{
  "vocab_size": 8192,
  "norm": "rmsnorm",
  "norm_place": "pre",
  "positions": "rope",
  "qk_norm": false,
  "init": "trunc",
  "lr": 0.00803,
  "weight_decay": 0.0,
  "grad_clip": 0.5,
  "warmup_steps": 200,
  "final_lr_fraction": 0.0,
  "seq_len": 512
}
MLP neurons of a small language model. Each row is named by its layer, matrix (down: output weights) and neuron, and shows model dimensions 442-569. Each number is 500 + 25 x the weight over its row's rms, rounded and kept within 0 to 999. Numbers have three digits each.
A block is one neuron, or neurons of one layer that tend to fire together. Before each block is what it responds to, as a language model described it from the Wikipedia text at the highest values.

Section boundary markers. Boundaries ending a paragraph or section, mainly the first = of a wiki heading after a blank line (e.g. =Career==, =Legacy==), also paragraph breaks and sentence-final periods.
L7.down541:485487474472451504508497488509516471494487476482527547474513549483472544550462497502472528529480478485557489451468510507511531506482477528523500517511486505464504489527531493532483518541477500538474531489501491496486460483528468494559447481536498549469500533493492426511503460518495511544514497513558449539524451520516469493480534504494545475518492489492509496467467542517489508483518

Relative pronouns and headings. Relative pronouns (that, which, who) starting a clause after a noun or comma, such as "an organization that", "Act, which", and the first = of a wiki section heading after a blank line.
L6.down6:505505553464484486517478468475492547479522503516537473475436477519503504514519515477508488544497482484525510467511512499519481497526566481488448478507532490488492493433549514504497483473476489492510502486504502458482524507500497541502498481513512508519470529528457531520537538481490554473496523505500516523479518533521470512474502495505493506508455525482478510504503497446511539511464
L6.down26:470466452536467474513487514471474510523506473500513490533477490511466511498472460512501517493485509489483523506510478497511503510471475500494485501508496522494465484535510525527494489519457475467480482539452502464500497521501519482521497516460492558528508466526477507486502483489491453511465562443535476467496480488499472536454491521523506516476518507567520486473527531489496472475483
L6.down131:462533493489515476541521504475538504544466521489453475457498491484464483480476503471486512491458507506533492496508500526529538529468465501496458551492544503505511500491478474500459512460490493518482499495460512515485504492521532478548477501495486501449463519477475498516497516476526508512530551543553489495563497517463506492502506500471458484506530484527516484501536480516551540502505
L6.down145:502475484520556462523487516494497528490473485464469462516512473475555522525531499487495578549504527554514485506533473455491511521486486522513519496497537497501528516515521474510465463513498487470510495519524504533486451459503524516530480533468504561484497488500517470509450482517479514481543469508502492481540525482537491496464499493481483502452449528530492523494484532457487515509533
L6.down185:496491553502461500481502474515506529478506473543542527440481467531514495486485500518520492508509493467534428499527497522481497488522540466489518435478474497517480474515527505483525482537505537518538512500467513486492514551509486476513499537491503524502469486499546491509526526551517534469467529546472506509483458518532484503507473465506491543479444508499506523463514520504479510512489
L6.down271:461502481492499493471534515483462497495495522476531533482469474537541491536454512547516478528494534545498533467478498491490491492526509472478510504566483513478500509481506498497522502515497480534458551539507515502474505490480520477477529504484470487466513534515481503497489477500467533465526531481522472476467504481490514520535507465479463541488526500516502469486470477512516494506539
L6.down475:495548509470445533496449535505504493496472480513478505460522498483468501509472520536480491497505487517458492493499505525502501495545507485501495512493470542516506486480526500539502524503482520536543535482464515497506503512475475543492511539504532481480488520525533492437515502485468495539488539489474502505526509483536535426502505500496543477480505548468444492456500498497502483482530
L6.down555:539491483482467464496507522507490503498504458491495488526486519481525492513530499502493525462515474491490486532547495501482518509489512490482495537497528466462506510533498530485530518500517512454507489535507498501484495501528501535482538499452485507485535534522516489478474519475501476483479473497480503505511534476514471485480520508500454484564507505490502483506494488496501487489497
L6.down616:503526488522520484477477492496490486527538514482483524522511484494480519481505517462467520529519517498483514468449515470493501520544491472507513488524462471470485506523541484530468470471459483491493488510465505499502494488509501503506466532524544492497503501508471515482502480481488503486519467500551464537503502498446496477469504500538468495460518482515482522498503446499505497527453
L6.down658:529515520508492509518531478517494499497465513519529516447463477509521498526520487480460500505507509511515488532518472499468539496518478517533508544474477459500455449512506529542547501476495463503496493509497474446530498476547515517518484473519483478519436512512500494506532491503540465480489493547516482504519496541491500519513455522546516523531478500508510511501493537414577500500517
L6.down678:530498492521498526488509483510484504475512537525528503462502485476492531525516516457528499525490490524491525462510499503495528521555457509552560529505494510470488467469525473480486507493484485472513493478516494557494490518490443513488509549487516521439492487469465479549524490516475485521489476445465484476491508454557471470529482506538511496466485510519501432467482505520454495498497
L6.down814:481500511471504511481485456482482501527521505507493535559483477516534434482478487545520523553485531538485494509508491490534478505508514514557538488519522540479507480490523527564463530467502476498535498513469480478470494482548482488521504477499444489542483528516474482499482468470475507530479500476478470498494540482480501496513492512497481522487495469476534485494504531501488495490492
L6.down902:518529518455466519520506470526532467524493493476473556436488503513470497513518497448496503504513488500496521501470520508501509508496495534487463498489504506487530447495451485517496496526476469480510482547475522550475575506451459542452530515538470546493494521498519503464482453501519507502529496475524529463494488532499487525551512448539466468476508452493522472461491554466495443498497
L6.down1023:557499481541525504473434470461496479485519491469516472522524509503486518514528532488485481553438518523497503518504491471504506490472516479500542504485467471511485549490539518534509491474466514498492531453488496502494513487456492446554525481487444507465517494489499551518512525485525484523522509512528486473504488525534545496552513460503514478486458487499519472518464477514501493475551
L6.down1034:551556505523466567449517476492492527518479475521479531484428478461478492488497491499480486445508480464539532513499553480489455529505504555516512484463498504501492520498468485495519486550487492509522463488536535516548499510459462474532474510479489490535501549511549526486508453511507477482464509513497446509510502542476513467518482490451504534513546525501491536466533527502505449456547
L6.down1220:466509505493529445495465539482488478502525508525539462448527526495506504523498523509519514477484501516508506539491467481497496508486461503496518491525492462466526509484561497509469506480491497497491537482499521514515475464513513475515489492565530484520502533514443538511534507480452511521481532529546456498480482526531522498475497488553504506460511471504517497532481527476495487487499

Word-final suffix pieces. Final word pieces that complete multi-token technical or Latin words, as in species lists, anatomy and botany descriptions (Cretace-ous, intraoc-ular, Conoid-ea), plus unit abbreviations like mi.
L2.down77:459532515556487533482512496528477509505497493492499474486506502551490475494523536485514481535511488500484491549531489491539507526501515484504516533469497494501459502477470501502454500544492515530502512494500513477536527515520478509489537525489535513504514521453544456518537460492526485537534444472501455477499483494476499537449520475490504513497529450515529489504532482471518542462503
L2.down182:482502507512492474513528463529514514551509541474501518484482537505523476501533502532454484459517501472527493520523454467509480457524525539524532554533504537551500524512524478485500496539514559551477501528527468446490520514503450512504482499535488488514517514487542503467438513518543507475479460500494453505524513512493500526469480513453537517473558507527506494533468500534535476503492
L2.down522:517531464491508539509507498539486528518493495471487478504496493491524523472564490515504514456502500459511478533505470497529513530543525526515514545466518494494532534486489500490516480531466509518446506495540518500505529522516484458507488490496537489492488462474499482469460490518454504522494511501498508540500515500480525524504543502477501466461521470481533494520495523527441534506492
L2.down1240:516480456504507485512495527517550498495531513478538438507504496481507507536514497468458515474493529478473464469503491522511498480472484498512487544540456527445469499473513476507484573480468517479493527502474467500512507490471523504516482474452473528516524545508486482517469496488484483497486441492526459471512499512476531509489501565491497519470476498477467529533475488496487501538524

Section-start boundary markers. The first = of a wiki section heading after a blank line, such as ==Career==, plus paragraph-ending periods, paragraph breaks and table-row pipes.
L7.down708:522481489505537495498470474505529474499511477476472496519481440475512475486474515489500503543548497492464484485475471505508495495495481531481469474492511513518517526450488515515526469493483523507546502485494487467472480495493515512620539505460486535470505506554477486537524502485467551496500480526507479514495461487558484480480493474508450515477478504526487488491490502495518507511512

Section and sentence boundaries. First "=" opening a wiki section heading after a blank line (==Career==, ==History==), plus sentence-final periods and paragraph breaks.
L6.down12:520498511473512514480506495507509520462504481522476554451515522467526495475487510474480449507513504527518526515496514512465447517512502516473474496489512521504525511450497490535505510515514496491467467491511489497510515522443456502569501490499490498484479513554463504497469539479524503502473544497438510524482493501481501524512476561475492499525477552520471481495512499472491509496473
L6.down137:465514482460568493463499472505511514517499535479499491497527521485510516489448510488503527480458498533559500492586527504511527468502501504516552476521470462514493511493525470504480496477532484493475497496488496500511485504464461509535520455511459495494482479507497462514488469497503484478484518483571519486516483492528537542513452520524499532488477486529487504509456460529524548462460
L6.down306:463507487529530509489484469467537502544511479474459503513501457488484530487519518492483498511548518542545508520492523506509495480516476518481452489485515520480512543531468451548534481494435521471506514503511491461473481489508528550561507482473507515530481524482518508477517493499507508515480520466519505500519477505501518525488511522510452524493484490466482529511513483515446496494524
L6.down458:485495522463489449460494508513495517513501523468535463528497480525494511466499525471478527508497483549499511511542475546485478535519501544500466480517515479494514499502506483517446470495526470514482486513473460548445466545498539478524478502511510494529448492486513524494539513520562486507524526491546489523499522489462515485526478523515529478491506478527491493496537540548434457465522
L6.down492:533474457507523528501495519482526498535493503482525505496496497527468514503518485516514489540543504556487546478502469474511520489508504508545473470435519518551517496465546472514493490528492501493531489463502514445491538508538527461535548476499470461484530487548501487495479507496479515517478498524484520472571501487532507494476473530489429532544487505541480505470502495533515496499509
L6.down518:515503489491456493535514493526501508542504509510508504527488447502505512512514465496534526510549474468500490485493470524486526486459528507495475515515491473520505485500511502486498524494517499514508509486482467507492480468483524466602501523532489506547488525480496497542491496510512511521499546513561507530500497484533481508517480540482440496498473485521494472525466503490475483494532
L6.down522:515489437481461496526522469530490499537498531516530518484521506479534520491530482475532524476513500512510564514517480515487490544490513510479498460522495517527473441509466526488492484491466467527496489483546514490478522544497501502506501483492464478503483547522527477525487513492471469497476495483464467492492520494499462517523497510513487519487486480492489522493483518500492519556506
L6.down560:506525500480504510467516490458516503519486495458467491504481465478513487487484512505532519498494464515499493488503452466506502501504546460514493515503459487510513516511472501487529481485526477513493519509458496509509516541499490528588503531482476536524499494483523497528487520460552534501508496493512467537506472472495487517466504487476444506489513532489523474531489564496521478484500
L6.down588:543478475543517520460511491457509495470505537506499511473468475528525543508506512560502508522510537477520504470482527463468511479501446523498509517513468514495509561488530523514462497487456507525528486480488497536525477489504497524584496529513532534537499490512465514538482505496453486517526497487486486480495476502501508508509487519490513544487496517457528483493506451505489550520562
L6.down689:507553501536509514527469444484495490513485480489512539511532508498486483514501512492505552464526470517488487513515554517497514526474502520497530482458505505489521507510514473517510472490480496519467503491521539526489488524525481483544539503502485495514487492505520504490516495505450489510520518557472497501546492550489520516500513537461505454505468477556480501522464482547422494521521
L6.down833:498495479484563480518563470516511529486510516493448554505483524461465471495510505477539501541491484513482501497503514464508521475493458531523504505524552503503470486493514458516446483527470484461460509526517485500503531471519491509527506468515475524509493459470455492507529524502509485488483496462502493481530482476523519503460511505528486523518518499484485542494487503469461512502492
L6.down1083:510500460521480515524477478478521516469481481509477498511467446512492505528492501485479502506525476497537496504468491478484490489458484491527495535488504496457474542470493485476506498483495486410521507481514512494520495495494449516618508544521479512545551536537511511526493537494519538478537482524501477491526469477520507523472517470486490492490478510499514479513479504480484489459486
L6.down1159:492477467542482484466519469483522514507502526455478494465490501501469497504476477547517476517528501527517468525508510489518502453531517529510489485503475504532466469541557525498501486471494455555513420510481494496533506512487464481560535536472461501500508523447494495502519539506467479530470498471506484469493494500520456487541489509542498475528521552453512510500501500486476491514477
L6.down1206:489530534505442482499498523493491539483472483483496507487514502529492505493513470480514491523505501494532506512478491553509496502502504465505477503453474466494480495512504524527517536507501515457464509552496530487548486491504481484585531515495494522583508540516471472527491507508487529519544523493545447484515482484498462446454529511523450477480477545490537474484461515496494516480539
L6.down1226:492532498505529501510530515485478506485500548481506532493499499470507475497497501512503472484475495503478486546501500462483469494517463571487498508510436491505511504456520485486518512530478476503514476489506512493480506487502542461661492488521462516521471517513557496547523504527503502489498500527490499535504504523501478518528527475501488488488522469512510508506500519492455514523529
L6.down1249:533504510512497506514515449488496499524513535499490527515484502486522478508464481493456487467480537509518519518538496519523518508430481518472482504489447504534503536466524525486466529510523529510502505486508526501528491494507503485623515501495490514541467498574464486525496519531517487513505502499479528481504502506469486520492481472470485479464542498462506532510491487515517493475482

Pre-measurement tokens, word pieces. Tokens just before or inside numbers and measurements (elevation of, thirteen to th-irty, on 15-inch), plus mid-word pieces like biza-r-re, cle-r-ks.
L7.down962:491539505479505470503512526550487542460506501470496518494540516530483525516472515493482496539470490541487544514476460522544477541487517510512551526490486505497448491473476526497482474541500491514505501507521471504507512539523526503461501501486464514514523535486526513463489501487526506485490485570501508534496512533497540507496480482492489494512461493523502479483560522449532520528513

Wiki section-heading opener. The first = of a == section heading at the start of a line after a blank line, as in ==Background== or ==Release==; weak on word-ending pieces like -nt, -ment.
L2.down138:491500508484534498483512449505496479435553526520502529496493474499508526488527550471481491485520547513532492489461536492495480491473468525440479513495475492496484473490501502506483513571486466495510529538489465480501501465536488483498501500438479546467548534472500505516531492474553520497486517545493495532524488504481562543475492501521508528483549510480500565509448513529485523476498
L2.down258:462516479518493479522492477502500511500473512491489476484479478504508484462520483509481561568516481517507462490517491491488501454499521537507490458522471482521513474489522455480496498523509470478457520505453492509535475450474513494584499501511477506470464532473515496492510515513519537516501504525525525510492504482454508529472494512518518487492483510526509490518485488499489487507518
L2.down660:468494501523516476492502488474520505496440528474505490464493449442486509521499500512518519509488484506515502484480516524479462486522460517485487493519499465520488537524509487515547458470483443471486460537460493515498518482514472476543467505497460507489494533515476477478527493501493490463492535513486473503470501478477529531497534499507509512529485515499510520479509521513496509450507
L2.down1022:497571499524572547514502517445537494537469513512498478521471477523483558531518493509535494476516482516494443457485522433491465505514525475515508468489481487493494495570507525527492524437510530495481507507477482503500512499471501477540490529476500510488492547487512445461541463522522522495480470474482481465507469491451521514511523487481476498517479502495537524511510500496490525527477

Relative pronoun after comma. Mainly which or that opening a relative clause after a comma, e.g. ", which was fed"; also coordinate seconds digits and word-piece fragments.
L2.down541:550495507506498528484524519503509516552487465533471497473477469545489499506494483508502473499489508464468448495541493526467491496474511540527515481487538513530525513523466476510468505528508523477464446495515488520496468483532525500534478515550513512486482503473511514486459536480497484527484498517517496458505474494499498522508509499498487540497501534536488489482458507495494512492516
L2.down793:475496472478509548506522523493513500504481509497503492494512498463492528476456520495512487435519541502506497526476461467500523498501498481544538439517473510517556476487523514504527514518545495480535491472454489528495485496480472428464484529485505526486512503518486524513467499516475441503489521505503491551499524466516521486544503523496523500488523518507519511491498503493499537470526
L2.down849:467470491486492501504507551529540490528488522498519506530514445483451519518492470487490516497515524484514515507527535519452463517497495507504484466493526510476530497485488472523488481517479480482523533512500475452496497512531510509527484509537539516526479484476520519514460511543506485534546539510488461537499506514499461527506507478530455474492515511500531506474489461459521464481517
L2.down1028:471471539483492532521518477509509517500485512488512486559534503507504476504483513496518500508525521458478517565496498466488490521543489502487502502527524508493508515478482472499522563524456496488521489529494507494441466493473480500519468527534470494527458533485525468502526515524493516509475502514516425513480449494493469500526459473524503529522483494482477497491524493494511520491498

Units after numbers. Measurement units and counting words right after a number, like inches, pounds, miles, cm, kg, °C, points; also mid-word pieces of botanical and taxonomic terms (ovate, Caenogastropoda).
L6.down52:478531529484467472495484455527467495509487501495516469512501465547519447470480528480530514536488459489461461535488489487514486462516478477512485495518482480499493504533475507503498481512503464524490516465499504521536490454473523494501467488519494491454507507461455510489528515483514527481489501493492520497507446530443472483503492487502477515534485483467497471485440520472535493540527
L6.down260:542493495491509487540472511492494473475472481507458539518498512488488525507526499494501474508512534516536524518542478485533498468498513497517507542500496501520513491463515548538538519473485531489485522521469499491548473520455474472531491515555451497513509497497495495526509495493489514461485503501490497518552507468511478458518492516496538494518535493584509530554517482542491499509505
L6.down308:503503486548512482503555540487490512556522510494507461492513497490450498462522474490497507492487489481509527496480521482469495460461506526487538490545504535489498504497529516482502482478521488477480470449524503484483496509499468459498508547475510486518485460491502467503565493498470539490495521509495496509523519476477523536541481496466497503515481516515490505525549512473506503442513
L6.down339:486486518465500497474509507511497469516506508491490540456492470473497512526486475535533518483538503507491504537527478501507507489492543540492517505536492528490522517540493533445507467504510477488455439490451473518533516502460506471489501519462507515466467532528511504435445531474525490472487514463477518507523524448489475483464507507418539513495491487527526472507516517498484485556431
L6.down466:506536505496548552494479470518474511526554472503483474534463492504542505498464476482466513456546503517477560450514495496460506477557554473492496521512536484451478553493468492501495454481524513480489532468518510526504521557508482501457551531528502505513499493523470526465504520503510539474473476454524514515480509495510497522492475515430453478456522458535466476490508481534511507510533
L6.down531:496539467526475516516526491488542493501488436517523500497505460609493506484503517500477480450491517501512489508508492510522483521482517534432472460479475504487513535495472502499490511553515464539471530468495532491498466509490497517444522490470494538515479542463517507502486493543461525508538511503438472556498508495530472540485501500474460541495476460486539523499540484497532503474507
L6.down608:461488475550469533492550532534511513525476472505455477458466488461500497518536472483532480515493518522475455514468459509488497468449539518474449505472471496524475522498500447432526484486536504532521494509520507490505457498477484486515524500491507492503535542508507479529574513519522504484469509497482483519471481503493488504459502507487519478522508517470526476464483488503500505495472
L6.down621:498499515539496532517496509491466495533521479493510525519529537487507489522499463475496456518527463531470504495487508496503492473512500458467486518503527497500524502470512512528484504461543494513498480464522479494462485529487507503496493465459507502470529510524465482519516525504497572512514478507504518468488493519508503501524488521485495504483514502526479506498503500494492478488499
L6.down654:520517506543511493527471520489494503483526496481466522507495474454438458496490546504474471474497508479460493511496478541484491500500481497505557501503520538503519493530512515510467530493520510501499515444501518504524512504470501492509502474517485526477505506466520479491507541469509559480521497495481506499476511515527571477448524511529495501494516498520528520513474490487490518521527
L6.down664:502478498504549504526523396491480488527515547464470515530520520504500495505477488506533525492496474505468516506486466498482489545492497480454503513489515481513492491509481541544555511492526539489458523453484504493519534476497477496513480491475518501478468482497509495524462548477487524536512534510503512539518484483480471540480498507508471442440499538514479503476485528540477483438499
L6.down694:494484528477530508491478484479484502487525499491508533490505558507467511478504470524515481455498454523527543523493514454496464459470547512458518498488486494471489484496436475532517450536475533531491489510499501477504508493479488505508493501495526510488517473459482490510487554426465472524513531532507509518487522504510502495546530512490505472502442503519495480499465514503506467450460
L6.down743:499478485503496452474498535491515510498473524505494474484511483515527495503513514459530507494494473458466462485500503495523515439500506449496510507522517529527512509491506511437478504498536520484447547516511530512479535501476494453508505472526540491487498479573527487508437493527457495481541473452493497455547513503489493482437514520450488522491452483515481522485511537542529455507469
L6.down754:501515456480456499487533488555488498499507543502487480489518484508476558502531505502500491518520461447477497498493509549492519496489531473477490492533503484512535483513533516532537519499467552514492531475563476516505526496502528490510538540477489557541555484502516498494462547487515506551527523502532441529546498528477508477485480504517479478471445474552526468446462494487523537522493
L6.down853:521461494572508490526470485498511484524479476470525521475479509481419531458488495465503497441499458522496486547491504509491494492472495532462498550528476517505480456524518526501524484517507490503474517493454463471537496513495498525469487474522518461504503495475474504495529505498529515526530460498518562528525515562497494469510518520494461525505501491521476545525530468515493516505572
L6.down936:536499482470509463499486508502487481535522529494465449453498437502487470513495476496504510478462490498501491532474496480491511504499497479503540510489496500538521496472494475493501517465488522489495579488555501495506493492480472533448494499490512501535498529530459528527480501481483439566498466519466491509513510471478504513489470510528492511507467516533490451501488468476532492466488
L6.down1094:518444467536491477535476461460451529487518472468481465526459497546475512457502463479491516469521529495524493471495458477519479529493455520527507539512468480518494508466518525517508516505507500523458487489535506500484518512559536459532528480472478480490493522521537527510483541491497494494484477541508498474500504507503475535508549512522486559490483563500508549508462536492452471519554

Given-name completion pieces. Word-final pieces that finish a person's first name after its opening fragment, in lists, tables and credits, such as Ger-ry, Der-ek, Col-in.
L2.down51:480504497513490490507488476485481487502498496539473495444472494526540521513480527540479477526459504491504510513460497526502471521501468490531486544500493501518525504517500492493545449486486520500507522523546527502506511492461501514453481494499498442520499504523514519529525435492507468507514501479539478506487517479508457474507518492474501499505510500472520485502474517493503532531489
L2.down63:517490493492503500504507490522492493515486522504501507483506515489513525533473511496483501490508462480499503497513515532475452542486490510515504514511490452516500490534511503471546530527491465502455556515485523461553518517505497477482501520494485518520502571503501501465507444514517473532509522537536520532583472492508469505515507515514516491519506494492501512477516475491529523548516
L2.down1192:524478454510476494524467528482511494538505508506502495497495511484508497519468507519487547482508505461511537461480515469531499503491494468516506508484498487477515474541502558530550546526501471489472529495533479488515532498492519483447459515501470441503497536476507501509489483497458518511502505504509489512525512470468495494484519512475531510526501481496497516497525473502538500529514
L2.down1223:492494472487510506475530489487479505508453513517497520489485542477496507506534478525487578484512475506513520500509510528483488551504502442515534513513456482521473521468470559489514538472470420490479510505498528556546522502517507515517455504513491504475568520485506520504514471532485549511469488495456508507511494531561485507543480516487480516501479500466519471492493474494538489526525

First-name opening pieces. First word piece of a person's given name where a new name starts, e.g. in sports tables after a country code or after "directed by": Ant(oine), Ad(isorn), Lis(a).
L7.down752:498469512523524518482486534500532483479513491492486445467489495508525512533489493539536466497496468506512475517480510517507460509484462526515483520493501493501492498534535492471467498482509495512527505513496537465483520484493496522503518459503530492488530519519492515538503482477510486532466467526469471501519517534527504485530492495508473526495468507499519505479498451487499478481494

Given-name completion pieces. Final word-pieces that complete a person's first name, usually a female one, before the surname in biographies, sports tables and plot summaries, e.g. Ing-rid, Syl-via, Mon-ique.
L6.down75:536478482529456509558502485483513508515522487457491494468495533475450489509503501493488453527467538493447487510518529485474512512472478467459475514481509464527474416495518479485515505468520462513496480489518494515502492508514443485524496491573525524480533519494547528502448501507528521495470477511498467538486501521495518494496518512523457519484531479551509518497488478491514485473491
L6.down79:528524521491514468460493511478500511499463496483521516512494491486510478485496513509472494527515491491585512487508495531461480552484557467450521448500473509498522496509539474516513504514525512456487496491473480502538472504486483481478482493512530496529483517537523504497509505455486524490530503534534485522512475470468501493508486489517474482520477461512533502492524512461472487461499
L6.down87:500508563480492513491514476453474510506459504499522495554398495485492493511477476516538505534498488550531492454506511471498459486546514502479516478540468485499489488500487506494545531527505498487495515509505502483493530501519519531494481507458520474447516519435508489544524482499512503479482485521467483462488485496464597496485484519508494507515508510511492496487511502491533504499499
L6.down161:541519508498515489517501479500440511490504521516512497506508534456513499535524515484454499515491482524502467503497457503564522513499495457469516489490528519440494478466453510481513484495484498475491486501512487478535503476477526495489498510511497485514456535498517493514518463487500460486509509473537490482490491506516476490471434505533486490507463518491481491482539501532466520505534
L6.down176:471483454571478497510478497480541494512504456548498484531485521460521477462486490494512452479508494521528499485476518480512489497506458479492525538502479549531489498481475519478469492501507439503511519482534493524512503495473511531517487535498505518510516449477554513536534487507468525473501487529488484470506508501471508529470537510477477535528462487495506466502510516483467512487481
L6.down210:471516513481526473498498488474485495489497499490515473528530473491467505523488442528466518517437478488489514532501507493499514501518505532508471451483522502508490526501508452516501470500474501523495503511511468484535471482494507495516549544492444503483510514505523506481513498567485489506545506519500465461477544517506496515465482463489497501504500491505512528510503542533491513505501
L6.down213:480515468544484493488486423493507507526506509504479484459504456521488507536534512480499531473496465497499512470492525535494506529495504484519496462474507461492490489489522494518546517489498487524474513502515538482507488525520477498448485430499522482502497503521463507529483453517474467515487494544524480499498439548475446493479509519522480521456474527509554498471519470500518495509510
L6.down304:532481486470498480513480512537455527471530507490556496492473484543486490515529470491473492470484475466516528503503502550481495549494503489528473487528520513515521478472539524473445503453489463473521486532516516474488492510478525503460480531524453469523523508498551547524514494519479509480496495487486527529507517508495492518491484554492518503523509514485520503531474501492472546509474
L6.down329:486507465498498483472511522514502521488533528484503491485526514520506528500488496475506489488495523475507464514484476532542545483495499494463446490517487504504523493482494474517467499536489512453539530508514515506484520465508516525499522518537468509510498516495474524455478530440497451481493499525504527533483506463492468485520529510498466496509457494491450521506484486572470503527541
L6.down342:487485449491476520482525525505461495506474491507493455479492492514502502494481524500497566535516499515496517518504518495538496515485454480570513477524519510497525504496505543537479505514493510475521463500488528476536470451528481550518507463533513478484482527530517517580482463517486510494521499535526505470511486487475468503459497481512472505538510497531472473481510489472544473503519
L6.down445:523501472489493485498512513498482489529503503480507532513482511505524529495489534492485523539449500522491500465499511513492515495499522479505505478485479446506473486497500483503506523477498475528500436496529559478531516497508524501466490519495528488477523507509526491481505472454509551526510490500556458519465528528490527476486507527496512502503515511487492497483512480481518472508495
L6.down554:481486526505510460479501492483508496484551513528531489498495502450471496519521464482510521462506461502529531496507527482495486532501505503518458519524487512517508503504532511494525516502478476480520562503460479462513512494494458482529503484557518475516523500560450525493523510479483503532507501478446502522452486503466508521515434510488502489483537479507512535479497457510476493502522
L6.down752:484492504450481512482499506474497487484482481508458480482444509498501495546518513525528474473459511494522537451527485481461456517508521521465502489489423509524530502534485435513481536475524526497461481480504508524550519505480498515459450523494515514499495476482471464497515466520473481506466545553496523490510481497506494492504504502492508493504450457506452493519517544428489516456558
L6.down1099:525491503468516546507515545493504466473527484484523495508443534536477490557511485504499519511495517488535475467482445495518476498503482495485485505509443493498514545482489494482495509486486506543489493468496493484530488517479497560497492435507472470537512505509481473467493487486492498503508496524498498505485487503504468500506498502429476509543505469504470564479461546458525469520528
L6.down1189:545476486502480554535562564443517499494495491506524485472475460522486483493479474529492479544478478458467527509482517510502480496477478513498501493496436483503485511452538526475462498514464463479521469513538522490503509515507489510500475482506487457471504530506458490510520478480495477507501501535506514531479533513500496438479494472490521500496507506479537520490498525482543483520513
L6.down1239:498472538530488476498465475512501479535535481488500515504513523497465509514513498517526530527462492469526498528515514467523519477523437482492508462456513490523539534558508502494522497548517504514497556437524469510494490490571488526490486515546514500502484514441464482459491542487447530469471527511481457491519457544461493524468465445514513465492496505472490495516525521531522488473474